From a checkpoint of a small transformer trained on Wikipedia.
Architecture: LayerNorm before each block, learned positions, biases, tied embeddings.
Training: 181M tokens, 11072 steps.
MLP neurons of a small language model. Each row is named by its layer, matrix (down: output weights) and neuron, and shows model dimensions 0-127. Each number is 128 + 32 x the weight over its row's rms, rounded and kept within 0 to 255. Numbers have three digits each.
A block is one neuron, or neurons of one layer that tend to fire together. After each block is what it responds to, as a language model described it from the Wikipedia text at the highest values.

L5.down551:146146134117111150129133176144107122108109124076089126145146157080091136129167097216109099096110107119132114123195188067078122123078110143160102127144172154166127196121091123112118082145122134143119153132184129188086103138184101130178144082151131145150155076127157163135097091128094115182112123173169126103104103119137146149165093116153083139105060127068116068129162123137169177153092
Responds to: Early word-fragment tokens

L6.down155:142137126067077175160179133191185129123185095166079078090098122126162167118080175120123178127145045061166115142099101134132100143081118135120147128183162103018127133085146137146054151158190116174069116152133167112139125129118073109117103156163097135080165144127138148104068143168153122105118171089142116122104093150105155134095114152102135132090143093077173190155086113152076126143166
L6.down223:124177127111101179114138116126147147141134127113096176086101090090133110129081124122117061135144176118142103133153121119129175089201162152101180124149087061172130094173084090146169173100127178147136091121150128124114146141039116148113127059192147140079158100105120165138112097097077117158130143096126083166079146116102070177130123121147186120138148166117191167177173139114134077104206
L6.down276:122231163131108089091156143133121087160140148095083166130175137065188151128122082132138126101110144142125058127195132128150124115143100161105104086151148114153135135173157074093114188124162142130098082202112158095141098063126107119137131126124118146154140155130115165155128164138191142125067141150167108194059112168080120174102069142124082177103104140144154118096144090186139124145142
L6.down303:148117111086191119137139167134084189113148130121145092118083120105110230159105119142163105140081126143119071109142088163152102081091123120068148142144105095117120113169096129057123122109108125138153111140054104117144121138206129130183206158082139166079132101092116116106148140107151154124176141087183113142094139203132162122140151126118143188091198107149073178152166141182175081134134
L6.down758:138187068113115054083081104132137112204165141134122098149076154172153119165130160182104182129117127146102113112117095115138119141115112115109098122107165123099094114104155116123161131141075178185131122125088131142079111112076159108138129106126163131121150131105084144124176100110181119147098188150156211130126150122087127104077187086110148154167103098068118157109186124090145093193090
L6.down769:142180083123122122169138134163072107149094149118075120121118137086105166177119131174114165133140154075097128153167149127076144158147143145098136164042155113094110145192138063120131090158095113095101050096149116130094149129145123116118134153092096159158107124150164111101159164112110152138095111168135167154105069138083097081092201165176135167083175098127124093106135071099173139124114
L6.down844:138141139141144140178068150124086158168105120138159097092146104177124096156180140118100163139091160063113134091130145188115175124121131078182130192152119130132176131084162111148113096138108035115137095122135095085110130098116066048153108043159128157059209161167114177156072161127112149088173088076109139116090118103131142150134106126152145060044133093136115155179085144169138147137126
L6.down880:090175088103088147128171138130143100180123191151114110121175179114130137131138126125115086138110136113143100159119168107173112092140142169127156156143109157141129131099133125125121138075108164132094066160132172048154086135128134112102136145143124150122118151155191145163170153165141164136150152159074105103048042145147150137141154183125149127184106106166114127157109089128087052146142
Responds to: Multiword preposition endings

L6.down70:163164111109056163129150133080140138128156233114180205084161113079116154187047121167183142117086107119121089114104094131119126111140160071181148124096169164114082170086096141123123115146140102090143142110135151121189125112168138206180064111096167147114115130141122091158151059084189137091138188103066123116120102114131159129142157100145125157131089147143127165122115032108177156122118
L6.down140:134098146152082156093106087086149152122112115103110172131190101099178148177152130092145095116137120111120169116075127092168061124159195150089151067150030116154097152098143095142148105119145099092115143129169102153124140124130119106143160120106144179131127159134163033102065146166082172177144092110148132120098136118084085161149137160134163100138112112210058157129130112142088128130148
L6.down143:123124126114138139090120135165148167089135146139131135095112142156173158126150123128186134133106125130095099108162109140164200148139097071073169081210206152128126083107154126116140141055071139156175130133140118104104126128103096122113172110125127123111134122123121096112127127106128151151161106143086126091082156196086150119165133128133101138131139104114138118131139175116117106114101
L6.down266:188097108154128076129160144159127132073143148121117131117082112193103124117088139138167121166108113115155128120140089135171102125128125093183051138167116107076128165152144166142193152108146156087101099153189137078116127136129076178124091100112116085088076191098101087136170152137126095116098148131050100115117065185181182115137104119115120145149146102104157168167127154098100161083102
L6.down291:137098171161148122099162145155092158145095185111187078109117148141131138123132163141148171131155172136100148068131124197143178090178086142128122120113127158134140115171157119162141156088131143093123125140110112159063135084140120139113153121164218161134160139093164117133132117077125183168111079159079136136128135119114128182084132141202166175125090171153104142206155156106089144196148
L6.down389:197139096148103131080093117101120073101103078162169135035090115095140088110124094120118129130071072097126163108096159103149119161071169114113159130137120135146099164107087109172200146106148143136111163112116074140143168159095104114128153085081114176079128080151126162147036110079189190155140068130139165119176121149171049149149124132177109134182148092107109157170127130136147160160130
L6.down741:118121056079117091168140132139173113091145165152164107196105125153119090146102131104150146119105138114111162162100113128140107134166115183110104128166120165152098109122111091124073119143117215142151084115107154115111131099136127069140049114099144135104140123106119036184092116078116113229120158174137137151172115091152045078133105109126082127135119204059165097154132164125113104144087
L6.down949:133127083092062091152104116087087142081108141196134118146140116138122080174120118146095192153177131077112136147096106116118114147085167170047102095137115108086134189228183099151125034118116109096091131117135134113122173120138136092177172150129144075148155114107134095151137144148148124158106104079050069086159184131130095103123144148134161164099184057144111175140130109146150107076179
Responds to: Third-person subject pronouns

L5.down199:153194097066108131178139106163168155096157095147126121070108121147109093135121106120102162128132132138174111197142161064103143105105202122125122121117146150125087098130159119096122122111121089140136121120091101170118125158137137174135133195144073164114079134069103115105138112123166148212131119080111185195117129100115089108100115109117092091096130128150165152113115138142105092135111
Responds to: Digits after month names

L2.down71:147171140122127131078137130172092192124074103123116187117082122090129126113115079145100108056125126126214051130190170155098082180091075157126128085109110170131170124121124179129073113147108145122094113145125117148066133131178104104135092136155105118150152140066131173152108150139166141062208103152147115152164085104123066128096127108139125146157181069166209116136127121137177114077116
L2.down282:075139083086188182140148158117112117059090094114087130105072105103118130115123117145084065181157134100128139103113104145084136131176111103132098135160078097088127107145133161119156147112133166107104126174118118184154100072166117124134113123110097124156118126103122109108122121114126143153170081164127075127137161120150128106145105162133133148128113089130158199149173107175131107171139
L2.down289:183116113113082142135132197139171132128057165135134149109142120103155082135111071117128070150109152114185091136173176122175080119102109091103128124191132087154113134123122125123120104150111101134138087107071084129104136140138134168108074193176077114082139082171139152150095130147087134136117128121151110165145128052122174085129164129138139089177154179104189167088110108135145195132097
L2.down317:105075126151089142122156179152162160149088123094138084148086087129189156119168100161184139131113085146134101101180132091119090099092075171076103162163126125146147120106100134097136125126087100093133163102119061082131138049064073116136071113108100103174130132131137144115111124111096120134154135122085073196138139162150083145193101109150071149142137133157110062157138214125051077116168
L2.down347:120127111156109124103135105150105092134144060108171110100131146092110189150165111225129128119149119125043130153143157144125122180071123145125122190120137070163144118109124100110117103124110177146127111113128146100134150077140134131143174111130067104119182073155153104152132133094088174171187117106204189146126170134180173135098079124165126105109046114134174120106154164164136140106043
L2.down538:170117106101096141075078167147135082075106125132112146087116099119144099147109201135143122148171120102138071196107140136108136168096186134175105188159078197191102141098062186139108117128137164140108112133120125082203124132090146110163074136161066106111109126155202127063089173198122139111099115157153142148125130120142112107104073149130159072137098147056112085091057164136101067135139
L2.down583:182141114192121155089086143193132117157159151142133158068136187074118090154092139103149155104160137137096133127151047142127107174146143125087126151174092160147152174140068190158129134163142126072118149129085082131169138083130159129160104146105109175140133066158100170168117118114108113105170113164098149192132166099138085129176143136147143103152130123153141193100111089171081105109162
L2.down951:151135128113123132084136117184116154148116056104142113141106132066154137088162128110138109105115122119161103159174084140116060125109153079107110165181141144189069133154045114103155063109068129126088144110140134145099205130155110145185135153117135168106087124173108157152123141116094124144177078220179139139135147141139142133104084137128106127073102157095096172074135053164167165097150
Responds to: Mid-word vowel-consonant pieces

L2.down43:116085092104148072126143157094173166123100111075173159092140043114096113096134137115102108098125122144157151098170178152125182133064129130155124076206148141126131063166101122112175124105138117169116112080129121133205110157112160118117191155156142153167153138144122139150098170145118197128082136093131120108130170090114128127064092057155093142151113141140158177146131150163088135137122
L2.down121:116042101118163140132091171129111139124158093122215112130117120131127088133129090119089193094143176124159104136101120150109141153111053091137118090117113177152191140124148087116115178113154128080151169100141157109145186115102103163146063139128164137119121130104176103144125108137143177145141115139164161203116182084126135186107151098124180132163136133089109199140121116180074130161107
L2.down425:150063120141116100146125117140100142129082121159124103161116149094123135196185207113119105105135171164167144096116121209118101134143157097147093123115129158124157097119125105108142081084103100068119079146110069134148116143150108151137080171134166188069085097116145126125162150150089136088104109118176103068121128183131138126117103091104190127134142129157166105119113146131092103122125
L2.down489:203131172119124145142110137115143115134105153136119118139120115120121158107127172129150170094132137087105082103144139156161137139148084144088122127129082081106161122137191123117113081121091157110167163130160122105145115123119142154148175107207078141163075072108170147164146151101146169153122097159172154096141130098097107187086142103046117160128113108152100169085119169086120125153089
L2.down514:136073071087106134164167093168122150117111094117148076157103101090162138167138163099209094091113148171118152091131142225114129070175115091083105113164077171126131163200080120164142065094137132135109149157156095081166096098154130129134089146159094169136133140111099119081149109177121109136141191083164049144155115152136132208129124168123193141130136129087106163151104097122123166160121
L2.down527:157120151105124175157145153143124128165114125149146131099051136160218150114128170122066112166150193110159110122079138195132141132092149104128155167157102144107136111132077142146090181181087115078118130144106183082121103114110120134109095097079164091137061128061162148149167167125176180089138092086173090142138118119129132146104131148114175176135120104176207143140150124116140149138138
L2.down806:147162120125117128142152156068105139134114109125146152079116117085115123128150135126112142093089094162071113112163112214119132125157136148094091101147087132127137196163210122178117122122086101163100120139127133116087101120161136153179101174181093153133123180102084137172126125111070139157150095135152122116093160138124129157125186058188143147133215144141122108169080156157143165115131
L2.down882:109153103092163167144117057129113106104136149134169146145184161072121126161117038112156150120094107149185108140131100140141212147206115130075097114155082116187205134093141140143132126100134115087128122080200165133120174110132140102102117132114171138133140157126139119118144129122146135139109146102138109177115187141129093166163155120140187131095171130119119194058114099175106120179074
Responds to: Table row endings

L2.down362:150123129180079144094158083149135154128135141175180137145114175185125102119176103167085122078137164163093118097117075149109152068126108125146157118074091117145138100100146168128141149099102120042121126164112162128145158124145121065099139133092129104142089176134123090089131175095199108113122160063132143158158095103119118202138139135141138103108072179174157185106106114105080177131057
L2.down393:175078085108148169139153089166175137104153118132119091152134137097082083196162113097127149126115199140141095172128152094106129104106151082166132176103052129122151124070109165101140119100162093141124157152137135131085143107099119135132135163118132096194147155131148135177095164086176113144136118149086128180093113082160132147166070121082097167078164091105166105129176072205148075162121
L2.down402:067186057110163141110096177162148171078143106124105168152092144081182160106133152144114116065071130148177102182098120081114165085135124154113147102157164109119121158166133145139197180132102090091129088071116124132090124101160100091144111133108120126081070114114120185123120172097155104129110142157085136102145106090100108123134134143127106104187152111114062161084113225077144099128071
L2.down633:131187183101123100166123153087151127100168148183138138164128155175115105101104075116088114123106123134098135099110107066147073104128150126144128093163135126105176176096136170125108139144136152110091141204177196155166137108153173134104147115136194118165136105093126132109151094145200139136139145160165140095157210068145079108123089142151125114158152115197134178122100145139093144116104
L2.down674:142139123076100137136135116159141122126135155110125131133096095091164151199114078095109113144099198154109083100103130124119129121127095071170176144137096166087136091165139112126162090128171176123157086173133167100065090104116126089138153119175193177120160108118142153111084152149194091071182155111113131087093093074106126113136124143072108114163115087096097111134081155075118160147101
L2.down733:130125105191127140083143128170158111074125171122150156175107123145065136122147167101060109143090171134121104149116110126091140114163094096149140151067130112183167071104130126136225082129169134163137140098169150157096142144134107133072104108185112089152107112116123171141109161091115080072081113141122189115178116106134147093129110159188113128184099095156122173091124109124141121138082
L2.down968:141136123086129079126205128124134146130127165145172161168105163112123138181088170163138146144132152117146138196153121140118145129125048200086160141181132081090112155092103085115137090115188107130171120159128146068091096161111111116153127174166108141195101121060152189107114119097156096089150126113170142162162097094121101065116138113109106147131121101144157085061099191096131143163085
L2.down971:086151111072107173116129143184158132163114145115108091112111143120138150179103161101070057084109101176124110094136122122141084087171169149138131127110139142093088144086107158079084136160136126187174135098146163131157148149098105169121089073137117076136135129125067123114190165064166122120116064089100101167162180091094083154122138114111127085126148131120000176145040141140133092089113
Responds to: Census and of-phrases

L2.down3:107121118177082165168182081135090147097062186103150194078064159136098147132070113131170134135117087119191116105154156148146143173122145109146124151088100163115094117055138138130061145117128162187136137129097126092112114151163129162143130129080123116183153130131108148139136162100117108111154157112128078185110171138122175151208173179091085144111169163135088128100120137106119118146119
L2.down86:167204161118142115140167140154145130170074172179102098097130168129100114086118106126089122118154132121137089084175141158096101125120112122131125056083094071113155174117160134106157137104102154160170182069174124122117142088183135162122168137167132098203098128104141137115103157118102147132063131090096065104093141080164155130161182150134129129143088132131107167086124147064083085111129
L2.down106:136113078087109187205087094174101146117127153095113099104167106123151175154107084128079165130152169140173089159145071078169149154101130128118155119083122104162150096166079121124155131129144121124143179118116109153132174076123152090152204042178173078101175153103136169075068122122138130115090159099143151164101111117143176115169185163093128100137112144121078199099154163081148102149115
L2.down191:058143132178079138156148135151173104100166067139104141218111150157103114156099138143125123169131121121180063128132134065080209157140104139172139202087090108114095174097121190124151140091114058114115130106092109118190190129080162118120123172157172134099084146094157165059142082081073188116129147156118147148141146202151147099150148146111144134110104145124102089143103142172083135090133
L2.down369:115140126133082115140154153136120195115175187080086066100042120077134128095118119141131200107115115074159082150130144184083125147157113106111165135132108088127159078124089122138089143133137200153112175143122124187148161179171103112119165169139111156149101187129126195128088135145161137083060135109080094141167124138148183127130101142067104164140139151098158126134085076162146105163171
L2.down410:110078124152105088121136108153128125124138148111119089124112124123104167168106109092149069115091122089201064122136088096136184158141088114158175085160164203135101113097109153138152115072120151168189154142118107149112171089180116088095124122124139132131128191110163144125124151078078130071156133121127122129117149203108077110130137183093165161156037158154110130100075115124118126145117
L2.down455:068100145104122113102161073118136122163118159103123143117141131129142166110187122101137162158101111126113105135143167180096158168180159120130128084095159144082127124081117158084093082084149134147141125196127099148108105093123114122184166103113121095111113146148097097127104144137088142165064207123130077029130146142073120139162175189087102102154139105128163052125117096133152190061124
L2.down611:143121142118142126150175157166140090109167137121157170135124129118100087175130077113124168115108155148164120128121101120082126110199140176160135181126141134071103049073120155149106127106129065113156140166114148078091181133168155187161089190187116134147169091126148136082131048189127137129125153152131217126081103146072132148180115125140117123088141089121149148118102105135096171097071
Responds to: Space before years

L6.down237:171172129103156120153130088145108135181198142136078089105110159090081160090103139112145088153107139166204145098118071137126120159196123127090180191119139148148210089121101152069097111103102168081120075145138107146121117169103188087091101104133151125176146147110082144133114100179109124165158125127155105119172158149098178162122113152134142118110089117063094129107102117108091148104112
L6.down402:132086102051066177143162089143140125084116154136086070132135124165072095112100166167119107124142109129119116142109153149095231144154140152161138128150130147106101119208124104145059149119132119194118146113117145087036178131070084157164093111141122154139141118196184158076124132106169111171113115150140184160073109142137098122033108186111146086106072122107135153086172144130115098118121
L6.down538:175102130101133101147140113112075127146139127061137142124178103135062138088104130139133153081156120117102135153178092128065139136087170116171060164068128133162147130154158123135160093101112102065128078150123073151092154110121132164186142155098131119123084131127130144090184057160050067167142111135127164126159147150174084149215107107162123159130141154122084150156154103125100173098099
L6.down580:125073111117109119135127094156058190120140127144189092089120115187143078126178132103145117150086101125108066116111230110169150127131153072100110130139102111157135116089106070053109118147101113159127112189178093133142145137154225131194143118063141150167129144134143126165123124146113053128127140135125112107106072152097151076114167154173164090099047149120120160182114199103087088123099
L6.down591:141053175113144112155155044145071094102143133084152134124145144098131100085155109091168191129147153117140148094102142137110073126195106125141140160137121139179047123124185149120094135159090116148125135142114134136099182106180144099069124099093166093102163108095167094161110134156149101147159129119123155156096085116147107100105141181100117105174101086139135158131111130078123149080097
L6.down820:082099159108107101135085107157111167168082064120118112085118183119119148144117092076114127137105122085157113127097137099128107089130172144135137096069114060114137123121136137140090177020117108111139101181112154139121170087094113174143142140157165193157135088159099118122110118116103094144146128093163175126089130094097171160124214106188097109115151115080082164094189177121124162163145
L6.down931:128152103118132148114118128146144173083130131185170126045136137091173157068096117071094131143089098116145098145073160105087099151125139137201104109073182145146122072118084125166087097197159125144093146073162105103112210126156129160152119105117095097076140115100084122131111107161103162137131105095123127155172089099123151084141131171134119105118089076137128187182119064094143143135172
L6.down938:174058116043114157111119119115084145131135161071115167131190153186130069149135046118126146087114129079132129141167152133141189136146105119121091167142120105151142150129143153127143159102155160156127124120107131099136116106099141070128122202137152135149173155122194145190157205169086146165155144157136117218138185111118142107193146120132139132130136101160103102122140148093167140152148
Responds to: Dates after month names

L2.down19:142181130080121132111081117105147137156129099070115104142121127080139174107111149159171140122094089154157128189152135094171120188101078159092105099164168113157126122137166164149125104077123122140096141106118168113121121147143200129107115120110096136101128163122079118136141119161151106169098125208126169147166139174135122142087045132090134182170149079106196073126178174069162138124213
L2.down47:176160094054125174166157044131134112166135168141122126106170162139186089122131173170121121140075184129160122128035158151122139154020153169094138147089090128101099167079169159120085131133142160119119154113127140125141164150118153101141114094169103134110087083124093074117129128068126117113101119107153173082112142161118109138044139157132145067147094092154122117061126090130135156067148
L2.down62:156131143141084127137134104123158117143142151129058132143113162152114146123124090134097139165122188112127086132110085136075094154162097109051176078106121122126200124122127152157145102154161103111143165141166139156109137154122128156093126104168101097136119137155126113179141131076132134174172143157143157153088184146121176130146087151139121091106162105109125154111146136067135137146130
L2.down234:168123065102106079143098047152089166171147151109060133135068161159120100154191126128165111146112077165107049127117053112124094166137161153128155113036163137102141157162179152084103093135145083041157159144097160063121164169125093095150154162146169148077069130160115152125110190131129177139140097148063135101148158146124141128089173101113147129144203119060142096108134168107146098086153
L2.down471:154145115097140130185100139140091101102139165080151133168156195130139128127124128139178133178075123137077171103113112094110110136131102165077079200115096076179107105178163084117102112162153117064113141131117141070134143154105090135145114069106116129080165022110128109164191111110135152112104124126122159111171159197157143163115093132147137156128111084073213158127114114085149099060105
L2.down736:126093129050083165099140143105148108106133181090152118089124173128116125121136154141173191209166120143115137122171169125169165143097105128125081139172143159106125135172137122108083125164073106131182137145139133074130030137130134187110120093102093108093157149113178097192123166065071139179100121126104095138132148170077194111148109115111130160156084094116197159139158125069156086117149
L2.down858:150114151094142149106108154155119142158159123133103108168122188166114125091101101127141139157110116116128097128152154179145186139083066154154134037140134163177152154135107120165166144137132111181114079166119131148143123130131133115098099076160193165078138141120087099129066105079172123183087138138144139144093118064164145101094087167114068177137124158111127122144116132139091154140140
L2.down1015:184155141133089140106156128141148125118126157089084121111131189128153144120140115155141081157108098115088124139090091104138083139061184155119126197099082151093109128122109177084111129099137084109129144188130193131105152192094211106188150152102146072103141130131094074109145104115147170184062071156105174092146124164105122094080093066145115083173126146135155134139160199067133126158143
Responds to: Subject pronoun tokens

L6.down309:095159155176128116063089171125197121134157123117156128163176123062160086172169151143141140132150157204150135134130135121111077170139185147135133106096137173097131095120122097128104132163119084129162077135117131197098133181121139068074094080177177184102109076137097115158157115172118104143134079002139193180156145147114131120155092102158147104128109085141178150082110092094128078051118
L6.down347:117088135139140100119097103172075169143136145183149082082104153083140126161140093077085170116119139079142143152141139164108166126132109153117096187138122123129112139163074137150162110164094130148151136142125103184191143088132211118199128138109124144083094108098116106134098096182101179102106146090130089101068147136138071069092130135092149094157073085082164103139082146155149152092098
L6.down397:162114140146076115197099109097129095111139104124119088138066146118140149147154215143151083118144167164123135145172141079162131152065139065168161088099165110162113211142157142149132114129111131169102118140116129103115099084098123139075131066113107110137155084115058138070102151169166088139162124114137108092149175132134094125159156142079054127130106095099166152158125130153114192143138
L6.down427:109107155164043118150145169146162119113133141120115162115133111145149103117186170159144112163167160138106115134103135092112188112097103134155101177161112165167098111147095131129048166142172139087098133122129133103088135168158121165105074059113146102125091116144085175134151101157186088153154037075105142123056144127139148141146079083151114117122117108096127125154100086155104114115125
L6.down436:128186150109122154095150142125079079146146103113155129093135145100147091068177147138079102143106059090157151144121155119075135103147134091151101111110108108137098107104158080107109203132097090123118101150172103177140159163129106158127085083102114124164147114095093145150037133127053117173112127082087140099035152151137084133157113141108092111134104141184065147120126139128153125091109
L6.down788:135125159166116180128120069116123049175160148100125147078181088092123159133097155224089117151157184127112168145107083118145105114138141061170200087095113106151119151117157111117160160093172126071111158124146098104079172175179108131160093138166076125061134111141126162138106095148110088132143070112129086099148096134118107085165155105138136068093138130148129127110180135111155136171110
L6.down789:142131150129114168118128194132092096151113174095144069116101134151107132080153140207054096146127125159198158101092130096123069115126164102131113084051129147152083143109142153147123154101151100060135113095163115125161200100175140092146160110101168148133098110125144172170096133100115135113096110120101177181124099110101152115125127113117107088156112137113089051110099091168098157122106
L6.down1015:101123181168101169192090121134094113196113091122100127170156098216158128125042099164104119130162172152106167119074103123157141113148137159083107146107126079111085081157133147118049144164102123154141124125165084156125170152107118166110192138093136142115160124140141153095143091112143106163118140089119159160134126168153134128177142101161129145108092111066139131210158158133129091139126
Responds to: Word pieces and table cells

L6.down116:114146146203087125091107097135103126181125122119089160150115093161141132140142174121108197107217128108072182150104102134186081089089168124135126095082133154130155097081145111104160125082123171141183121108150123155118126110161114148205165093110098078140138117178196100121127141144118099166140110142127134109162107160121148122187131168125121132086112129118137109148148103119167100184122
L6.down251:147211076127178129113167105133196090120152124110080108098144108133102146141149100095127140126107067060127109139090135051127151147126132089138165084142165150090061111118168113194135109087096111115144074147130094096143153136111166095168103076161207194157095098143099134142135159142105136142147102158132109164096112122161097088187097118156144100137107131170152125153117155140132102162047
L6.down313:152146178124083182127085114127153100107136111123120140138117105156137132121117108088133105128125143058100114150104101116159154096100147107169128106131134103151084093096176185095134110160165081113112128099093180075085072098087188098135131162160154081168169118144058172157180082048113136144189161174193133103103160124112135153133111081180136140106108171119094099151140156157137170137141
L6.down332:115136186140171123144132111140152150183135160137128092125161108123099111112085092103104122132141186171192108121155156138102126128093122171101139167151145146126078115155052140161089104089095172139141177143171141126123120142086105165114149130165108152154141216183129129095098121189141101118159088080145092076130137072072183065129095161104161103099225105091182157135107131135122118104125
L6.down460:131132080120107129144153145151103103135127134109123139147182153072128117076109103134094090148149112138069032127144118163132116092061132130204165112141131144147117114164104095118081099143137088131111151125117129094131102106074130100095160128136148117142127158128165159135116146136106105125059120076034146145154077210083133128122115129105107131128110129059189101063152132069127144116163
L6.down492:111107146118148061084162140131134168092107125099103123118089118076108171175069154163078118156156175156096125093097071118097118116175094100084155160126053124125127127133116140130190096113105201134183157119132120151156154153139153129121131101187125089127092187063122144149150085137146159121112107086122084162129123080094133102132125080138103199133133132058081066163149087129136126164160
L6.down792:114143137108090085105112028141111111106085154129133183137144111158049146139181136109089103134121122127190127138171105132093144094112179142068099113093145134159066140162103112144192106067099122125138080051138144121119090115084112171134143205143108151143152136192145120066185119116105129124133103101145117114109146073079163115139154168113182111110181139134113104130159086185104103163115
L6.down883:127152148156115178159121121125122169132134142133095109140130126110136147127165096166131140126169106122096145086132099057118131157220125147102162080069115105083146092110129143147139114218120130137155129087097030129154141099134135110114137088173166126136192119089094137155122108121043174149094132108084103139153159112103174068145111157092147159089134060149159101153134116106119178154145
Responds to: Second piece after initial letter

L5.down69:156162149074134134120093096102109196131167135140165111158117216083150119114136112142124076112119151101060089166150138131166125148131156164131044077127118097167105142182213151124138145062078127116180093151106146125140180126168148069168105187063143102081193119163119150120136168111208104129098160155092156120109069095120093106152114153140136130101130068062173164120153082172166152097167
Responds to: Linking function words

L5.down942:104121091131096152185073154164143092112092121176107086112142132121077107069104073123155187170076109152100113121105110143098107163090158110133143124119149120131070125100093136073095105119103116112123162222157164100120137117110142138173155074150137104163143113160071125098083115049100141169162100156155160128176149157182164138170096158127109133114168161073117143195097166091169187161164
Responds to: Clause-subject pronouns

L5.down32:137183130178101136114108103155096103085132211152131089112119112149115153114183098118059131079115084131117130094084164120159126133152106143138134149168075201083147157119156142119116175125134190116172168121163137126114127208156102121117113166157136164068095140138127125106155155171070083150134127163146031128180093107165157112069110170107123120116151115160182134091088092162105174130162
Responds to: Dense tables and delimiters